Weights of a small transformer language model.
Size: 8 layers, width 192, MLP 512 SwiGLU, vocabulary 2048, 4.33M parameters.
Architecture: RMSNorm before each block, no biases in attention or MLP.
Training: a variant of Muon for these matrices, 4081 steps.
MLP neurons of a small language model. Each row is named by its layer, matrix (down: output weights) and neuron, and shows model dimensions 128-191. Each number is 200 + 40 x the weight over its row's rms, rounded and kept within 0 to 999. A neuron's up and down rows have the sign that makes its largest values positive.
After each neuron's rows, "fires before" lists the tokens most often just after its 100 highest values on Wikipedia text that the model never trained on. A number after a token or word is its count.

L3.down510,201,271,177,204,169,209,179,266,231,130,173,193,110,204,176,226,207,186,203,165,191,163,243,150,171,167,172,172,224,150,191,170,188,206,196,156,223,175,223,186,224,219,209,209,123,176,296,176,200,209,221,190,219,199,278,192,247,245,187,263,238,225,236,238
fires before: "," 37, "." 17, " and" 7, " to" 5

L3.down330,202,214,200,248,182,177,142,232,189,261,128,194,214,158,147,232,170,141,198,222,161,207,227,136,183,246,204,241,117,177,177,214,240,169,215,159,179,160,247,238,245,176,194,202,219,116,181,120,175,177,126,170,215,185,187,177,275,261,231,155,249,215,122,208
fires before: "s" 60, "t" 10

L3.down194,185,163,172,192,191,242,124,206,208,219,205,194,285,222,243,245,151,136,96,266,143,175,164,183,219,199,178,196,158,129,181,216,219,205,296,195,206,128,252,301,286,166,167,210,131,256,187,159,190,191,210,216,226,146,242,249,129,265,189,237,176,216,305,276
fires before: "s" 27, "ed" 13, "as" 10, "b" 8

L3.down501,235,159,266,124,255,282,159,216,183,261,180,214,173,238,162,274,156,224,136,160,166,223,248,203,198,163,234,218,132,153,144,208,239,191,203,194,223,204,146,226,177,230,216,187,164,190,280,179,186,174,233,261,219,205,203,229,179,208,269,211,173,149,251,162
fires before: " be" 21, " " 21, "n" 6, " re" 6

L3.down312,230,238,232,194,270,190,241,184,188,166,193,148,164,193,155,263,213,185,329,185,246,184,111,217,176,157,205,177,195,219,207,194,168,213,204,227,260,150,208,229,248,260,174,152,196,159,115,139,107,240,136,140,184,261,203,149,174,166,216,185,218,167,201,220
fires before: "it" 17, "re" 13, "or" 8, "ru" 7, "ct" 6

L3.down504,207,243,295,266,164,146,227,233,177,254,171,225,148,221,248,201,174,259,200,186,157,187,234,189,166,160,196,143,199,136,224,197,222,127,243,299,250,238,194,231,135,160,203,235,225,193,198,144,177,203,303,175,218,176,186,258,177,245,184,189,210,189,230,201
fires before: "," 17, " |" 17, "." 10, "\n" 8, " (" 7, "n" 4

L3.down14,215,223,158,157,195,202,267,179,204,196,225,232,205,260,209,165,213,167,201,260,216,223,231,131,148,252,257,158,200,220,112,178,206,220,155,277,179,249,192,209,240,140,203,268,179,268,280,129,167,237,171,206,210,164,152,152,167,263,196,205,186,158,235,170
fires before: "s" 27, "n" 16, "ning" 5, "cy" 5

L3.down76,194,197,82,215,146,249,240,189,172,181,140,155,75,227,170,187,166,220,191,147,104,143,204,162,144,240,152,211,145,141,204,188,153,245,208,169,119,242,235,143,193,213,191,173,206,175,203,176,215,194,197,230,132,200,226,197,225,277,206,288,200,163,256,171
fires before: "s" 28, "n" 19, "p" 7

L3.down260,191,213,207,169,212,240,182,282,158,191,238,229,206,163,237,192,216,171,208,245,217,185,177,152,202,133,160,180,194,296,249,174,190,217,193,229,286,170,155,225,108,249,241,229,174,192,232,152,218,182,215,207,162,183,162,141,198,233,146,215,163,176,241,176
fires before: " |" 33, ")," 10, ")" 9, "″" 8, "°" 7

L3.down351,175,263,184,161,210,312,120,169,192,157,256,162,163,198,188,162,222,273,232,136,238,282,166,229,173,222,161,216,159,183,200,226,211,158,259,196,172,211,247,231,252,185,250,111,182,143,225,204,215,189,201,236,189,221,198,190,258,170,238,167,203,227,149,227
fires before: " |" 23, "om" 7, "t" 7, "ject" 6, "le" 6, "h" 5